From a checkpoint of a small transformer trained on Wikipedia.
Size: 13 layers, width 192, 6 heads of 32 (3 for keys and values), MLP 640 SwiGLU, vocabulary 6013.
Architecture: LayerNorm before each block, tied embeddings.
Training: a variant of Muon for these matrices, 261M tokens, 7966 steps.
MLP neurons of a small language model. Each row is named by its layer, matrix (gate and up: input weights) and neuron, and shows model dimensions 16-143. Each number is 500 + 40 x the weight over its row's rms, rounded and kept within 0 to 999. Numbers have three digits each. A neuron's up and down rows have the sign that makes its largest values positive.
After each neuron's rows, "fires in" lists the words (lower case) most often at its 100 highest values on Wikipedia text that the model never trained on.

L3.gate296:500501496505518496453557519471531526570494485473509492482549551548484441456539468502490525545594492498535465526519602507539599457495570502458442578519447435510553475455490463486530507485487496534506510425544532502402527543501507488514493455518530487474513477510500453426481513438521536543566474552584470456471489462483460430484490492513442419489541488460497529515533471450524502491524
L3.up296:484503464501456560483500513448483557476495481533471496526446503444526511517598494554512547480495448526524478489466518501495550498543504459466494486483535455510494491482455534478515498468492508558489406443425522519464431529456506527513545509519491437488493503519510493476547537462485465465525504454581526493557626444448501527408451523516474520526482508376463514532521481500537531550517
fires in: "a", "died", "an", "w", "e", "total"

L2.gate115:535519439462475513570490498537538472533478577492555489541514576529539524434467574496564460485472414392442490425487450431515517454423529522486545468517430493559393484504572505460523473487467562459451474554455548471537578503568545514478428498496507474547484504477558504556533478464505508436505481516523482539509501489443488511544500475481521488517515475575551423480457549483525498474538
L2.up115:529518473503460455505541562563534489571482471485501483506589463481575467468531492422542537409578542457514419527547510434563452497530467510467527440488526508519552520510476520470498523461463519478412492575516444453501476605510471470494472564486498597500572568473511537515592480461531540488542568498494431511470535513490492550505516584482515539537428459489539484426497499478497529426451
fires in: "new", "old"

L5.gate391:554506514498539565502495557479415530436486461539493540517489528451487541527512551471505519513545544569486547468460523501486478448532508495397433475505533562546522488513539429556475501461492454447505482528555535532522497445521549534510494507477487523475462494467400549422512485462589479486586481522443551555477524461426438498504534530467560453446451450425475528525482556522559434466510
L5.up391:528531547516481601563552498428513475443477456460511537562496568520469590485466549565480514504452516546483416552473515494528511538594479507440575509434548475552466487506519500539456460469451485472494483508494494540425542480470427496524498464469453513522448415456462486409508446507525483458475475435426511549535470507504462516496438528570555509470488416522497522501520481480463456483519
fires in: "died", "born", "founded", "established"

L2.gate93:433551545486367550517495515462514564513447429503475505420537501477532593490493520418562550462499493455471482488578511491442439432502497537466527521428460460533438529549529483588550465497450571517505489474531498447469442543521515533464480566509484520509494525521531477485566474470470458527504462590488501457505557449510523467483481422525492523476441514472415451531512509503470409461480
L2.up93:440485503514448589553472522482526534526453513576471549511532452502545502391536521480524501476580532495460489503525549516470482533512469541438522508461530468477509569410521493403488489554487538495492474594539490516499484515516514441525498589478504487488533470488515443502548484503552532493472505466444507511541525500475519507569395444526515517520494457477439492509518480507516443504505
fires in: "its", "their", "much", "which"

L2.gate49:540479520537539519472503517487493434514452497557480437512440386465558493511462497450540462474497492463514513535527465558469557463533493518514466570507452480605469538502446477455554534445481517478554489515511543478552519527482525480551476459498538471501520534451532577478466533470492543566484451573552473557530551544506489542490585560494542520543538518538480478571562530551494506548499
L2.up49:501486451484533504485425510471466503576510569515556508538534535520495526458469513548490584574594515469533475480518529484472540454468489501456517458476489474421614476541461557507518477522524437474492502464452487456482497468476494451491590436499541511493512466449478480501495508462496467482454529503481455539583464450500506462539450499549463513467486463436471506497553493546555458481503
fires in: "well", "remained", "still", "served", "remains"

L3.gate127:462556530498477522481501470553511441457515500554589471500530536579506512439512480520452450516492450529416542520459484485437532454539540501461526505475513490514496473508413486522457545485531496565499574527554447484514455520467569518568449483528531500499553524560461563498495558522451484585425495509563477584450546501468481459409500516488451563483451516535521493558494466573515480428505
L3.up127:467546480490541485510560541534552505523513467507551476485411484502561465489515499523530468503415479509487487504448451484484542536459548509471503521536557529533457409392471453563517506480537499533542528563550473488523466551501512544563478501539546545487479567504486549515517447520388473505454511500542514528435573472478486434482528467521484509489489462554560520446525514548560521484480
fires in: "left", "took", "off", "back", "offensive", "download"

L8.gate206:482532499537480524473464461506528450499463495449528516503596488489518505541494462434544508470507515455462503489526542459476510441506519462518479456455574499479495562474510491477503565486450484478490450575486561489522493557544492578500493563456455547428516480483530463525496501543552510523565498541500491467532465549343513554530386499369541488449527536553447533552438478545494464527490
L8.up206:490524504453504520495496491554498509553557486487527525505488493473497525488469500507455519514483489548516452565593547506515501419524547509489459440477569487432520554531469488515510516462436461492449414502504613498506499513532520522479518524477568517433517488465523610509531477550499548427532461538555493502457487517475490529600471424422513501452514466471500482534480497548534503469533
fires in: "which", "that", "who", "binomial"

L3.gate464:474503434470493526502517455506510485499503426518538469506530512460566488497464554490484509476467535506444496451441525541507515537466477563475589515497511462511488462462485562500570424570518487507517501464504415465530468469476599485417455487457514515588422556530470461530490554536426515503481623474465498519496439465530403521528400496486507516503562544491531552499508544551510521517538
L3.up464:484502507480570485493553493549491512457452503490453534486503563470485566480460467511513526473494467470449513391551459503539497530490467570546499461567472471553514468401522561421471466471530503525471452539571518527490395504463525480469519547475567515525443501498502488534390451522501470447512569554532485452575509512541471500541471480523532460459461482551549510496491485512519558470559
fires in: "would", "will", "may", "ago", "mayor", "elections"

L9.gate279:511569415530495445517509553544463471464498509429485508512467496484507545448505530447467532512470504461519506443581504496486457431508511482469561448509480480568546530479525496490464477490555510497381436558527494531466493495477527482530514493524482500543528475553435558441503537425452501439492437558548421548524538491468496478571543491509496458536489502527509495490514520494490480526504
L9.up279:475538446485475533453516420561516504449559536550571556531479509515460517509483554500503538564518406503476522478504530499525464487530456518472570496448398464523492507512452564537501522465520457467527487519534473394533515487560464454533432495451491493522514527450480546503528517462465564501537526525519491525507500513553444439473520511469557497539500435536509440459453503489483550587534
fires in: "new", "hot", "hotel", "software", "broadway", "billboard"

L2.gate455:503481521500442498541461511546512481424468471517559526417534476496491447525526439477450520483483492487419450518534575471506433496505426507461576537466501497590496447496523471527580447561440539440482504515524480485509510551474486412552424492492506487539481487540416474482518442535475443503467508462476509499565472533468480508536513501518529564526440482546464439485504452546548482431535
L2.up455:487428501492513506587528512545499473468489500509543504485491426535544463509493516496449582460496503511448448498525550416450488475486445530467564555459532516562453500495470461549485483525400534429447551553508492536535534515475489442564460517529452495566459483504504492453466438522471447497444443484465528484593481486510489520514523527520472566495512468558468528518519442482537520427497
fires in: "other", "traditional", "official", "different", "known", "famous"

L9.gate612:560554431460446476520444443487431440533469497438499436427540507570442494444505506460504517494451475534489545562495411488503438528477507466417446574482455538425535453497525443527555494520424475504494547569449472513473476471489477532473549525565520514543517523438485492534496469479528593508513455547520450548468519542450549505522480481467449468456493443481444521510463531539584547540472
L9.up612:504503476577468469477468517518535502543496543515442488530493433426504519519526491451509573491490601546558495521548508464582430419489518467479578521477514448491446494539471562523525448453449495534525564468422575491419511440470500548435440538564501514508454451439430481447446468549475467444500503464499488504491398533521480481539499486511459488566499564579498482518511501406508458527490
fires in: "that", "which", "whether", "what", "if"

L2.gate319:533570484487517406530481550486411463513511476505503454511467428527354515549516482502502481503532485536437514445472576579577481443499466515461508482459488486546503509472533475487505512488596538522522478480495517405477439499471516433467550480503485551445539470484496512510498514516509468470569461544461475513485491584441481538520499547420597603519508466502495459521506534519526432502516
L2.up319:549518464533503476496565494443507503506553511498535527443510494546489470457521469460494505587469518460477546508570475521479572487454518472527473476511631507528495405467504529514504486466564500618526491525486444496467535443535553521448536480491543527567460439542490491502465457460458481491479491532536610557532508508536515540480509439529547556557529594463471524487516443476471486521596
fires in: "as", "from", "flag", "into"

L3.gate269:492556512478540503463498527520501432471490421508502538475521439501577486462535639480489492577506476541503481491513489524455511511475459482522500499416612565550468550559515479512450545545525528518429523463410508495423536508506509509512486515514502502499508516450479483536456523506551498504494524495529532496519472499508491456424499428527520538380471476632480396488536483519490519511520
L3.up269:418569485491482452527559494437510562545530548570468522451496489518460525548447485444536625495523535488583474536474418469540507510436503494532463508478554475520382515527496498524553563519529496470507531536482499433475541503572498453505539460495497542538466449504427505495465457535532522559505553550502465472442508477458537522525463462506497499446453523490484502466534546507510491564542
fires in: "him", "it", "them"

L2.gate419:471547537458465497540545520494470505441576458459566491483490481430569555510548543462515521465478498499461533422486495530518432521530489481512446510455577496555536520535541503538490443496535525543479522467524520547480535549518512497498426485480514512534467479492528505508482511579485471530516502525484475490515432403502469461539441420514495457483454519472466572510568582509548495505565
L2.up419:427519461464537491558552493483505465489639408499537564501553466485500504564550508491503488497481533499413480454580459496455413514531477517493494572517453444523448488435539529492490484522539506441475494501528493589424436541450477522444492506495525501548470467520557559511466571445491488519576541508535544471585544484529474485541526509469483514473547529497538520459501519543451436601557
fires in: "to", "would", "barbara", "national", "will", "divorced"

L3.gate556:449481418510505510556461520494482578515574485480535462526587507552507459532472487449508507580535473513473547539572485445512512484438479468474495506575548469524483501519509456450476452502550558508459513491508509483564542533508531471480555432505498483600485521494576506469468510572555498550483518510530408501498475566445430460517524554467569517454454475467496533481512554477536432551535
L3.up556:454443459466494515495479534446491575458522482550528476558556510507518488468560523478590488554538500422464510510563482491512548477467457449463517481548539441506458482507487492462511491519559506457467537487534543546573552556519505526465514434487422461551507541513584473474415505528512532483481478455534499466492498584472519482498470517448531520437437516398567485436563516510491416506505
fires in: "of", "with", "between", "as", "from", "leading"

L2.gate386:512489496497456533503475467448509463496473496491619539491486455553585511523525454468502462482486492478501449525522486550568435521505463420502533494514396469515490543541532529507555469395475503485480495478617506460446532538475508440432492462458567517523501461490457545630443496482512583534482573480559483535499504507484528482465461404580577495516458486505469490510419541505578499510525
L2.up386:450469468567520544530525455526511515495466496514473530602422468454548486514443480479474508522501517508498483541491482546497584502506513529522565488515560465478498459546437448484583450479560581430514500580571455479536495471441560537508503470481484469562481452499471497470507543477530491532442555507536535500538474492534511496499454527491477470533522456568560491436447527528475509419437
fires in: "also", "played", "other", "served", "remained", "better"

L2.gate203:521475471524486465501485393442603515517487532477447602564485519527536529423549455550492519588444484480574532448572555569519516533471494514462468446500475462507565465459482486493564484497455484556529560420550434478450434461501516482515477520507515542543449488447500472469456519470463515539535513543525492539468535502484479444515504498546480524440511506482488487528429501537458419510509
L2.up203:475500430463466514537484468478560549548458533505474486552506461516550510453485514480527533535532493461507600406485542493482531524502449499460534463541569474578502446491436465519539504462467488531502549439558427495533475553493499490549446579536476510570471545456480493489577490449522511481449554480484520563427476555450502504502542521500492556457484487489485472467496471484450527522481
fires in: "two", "three", "four", "six", "five", "eight"

L2.gate299:496487467517426495565440497515508515486479487502552577544526573458537518490544419472488424469427499469521484450493505455511470426411548511435453475492515464460522498448389516498515564516513505539477459574533518527579546558435518490496473476562442449559526459506519486526498507534462441534498474466532471497465554513546509499535425484536449483562449424478487448529535428494466501519483
L2.up299:594488499507477526553514494409439571475529502510541493523497499516545507478550490501457471510498476420494530453521502536493527442460494478456422511526494469493471454497481488565508489532455501514470535525580530527584582541406463537399518498526559484558450483477529489479573460534441530505394533454504502435547477462579530541524515483555408488479504502524531527485542438501586482492500
fires in: "three", "these", "two", "multiple", "side", "four"

L2.gate166:491478535524497482535456549470498481505489461617493537514481494567393463543469482517497444496374564441399505481458582470440465490517517447500523456486521499514503512526519547545482497460535473498484484515556461524540532517499400495427475554454549535505492506511515527565475531510540551519500499491535469469489508515480434506555475548518518439493516497529462572517500480501520530574535
L2.up166:540452473461532510565536545483540486430438531490473534511547476497498557525472518470443503462433473503486479573482473421497491567484481446560504411521479545537429533569539539502499424515526477539468524550475489498536437524446438488436452551496580457483491466434466465521466411578514526468483471519479438498492452490530495599470506449528469490522527502542560535502498483567540505531515
fires in: "top", "wife", "number", "no"

L2.gate362:586571543532517497431453469422446520516432503543506411488495423527557515427460530465481464473502495525534462529563496489440556473510458475533538506525453530508521516532535501561529511566555464502483580500479524494513460505449483577390576448526519479449482489605483467535553509456412537495441546445438463455472493496574489420508497452500500505484508471463518505490501452547506467525548
L2.up362:535552504542477478506520441495449526473534523539499488430511439512518467401458501434470528526496510551574523531454472490493456481491497470515540566460436514457503474514503480542485449513533566507490537525409501546481486482512428533488591524503518486559489457545469450514542480428463519510469502468455468497470532521563507471502512432545437519546483469424525518489513409486569450502538
fires in: "him", "art", "squadron", "squad", "painting"

L2.gate309:485497521572552466514521548513512493481509480472441537523555450530410500460468478499522502550455471518466472470554470487549581482531573447465497467493443436436492595498530479551501579513458510523469484550468529520441494552488502527544466483453561530490520482537531439486481449574555459488483440487485453492458516491426456459539568493535550517530528514501544546557471478504491544494456
L2.up309:568496518521538462483486542542528486445428513495510451503517560484498521503482510491585549519548523510461403563493504493597460567462459463527491455517404449495600519487487468488492459498456507484506442516545468537463495497477540424498524506504530427525449476573573546508516465460557449517462492444518502550518483450485451566571496510509502493515521526508510495476421491529538527520462
fires in: "book", "album", "wrote", "game", "to"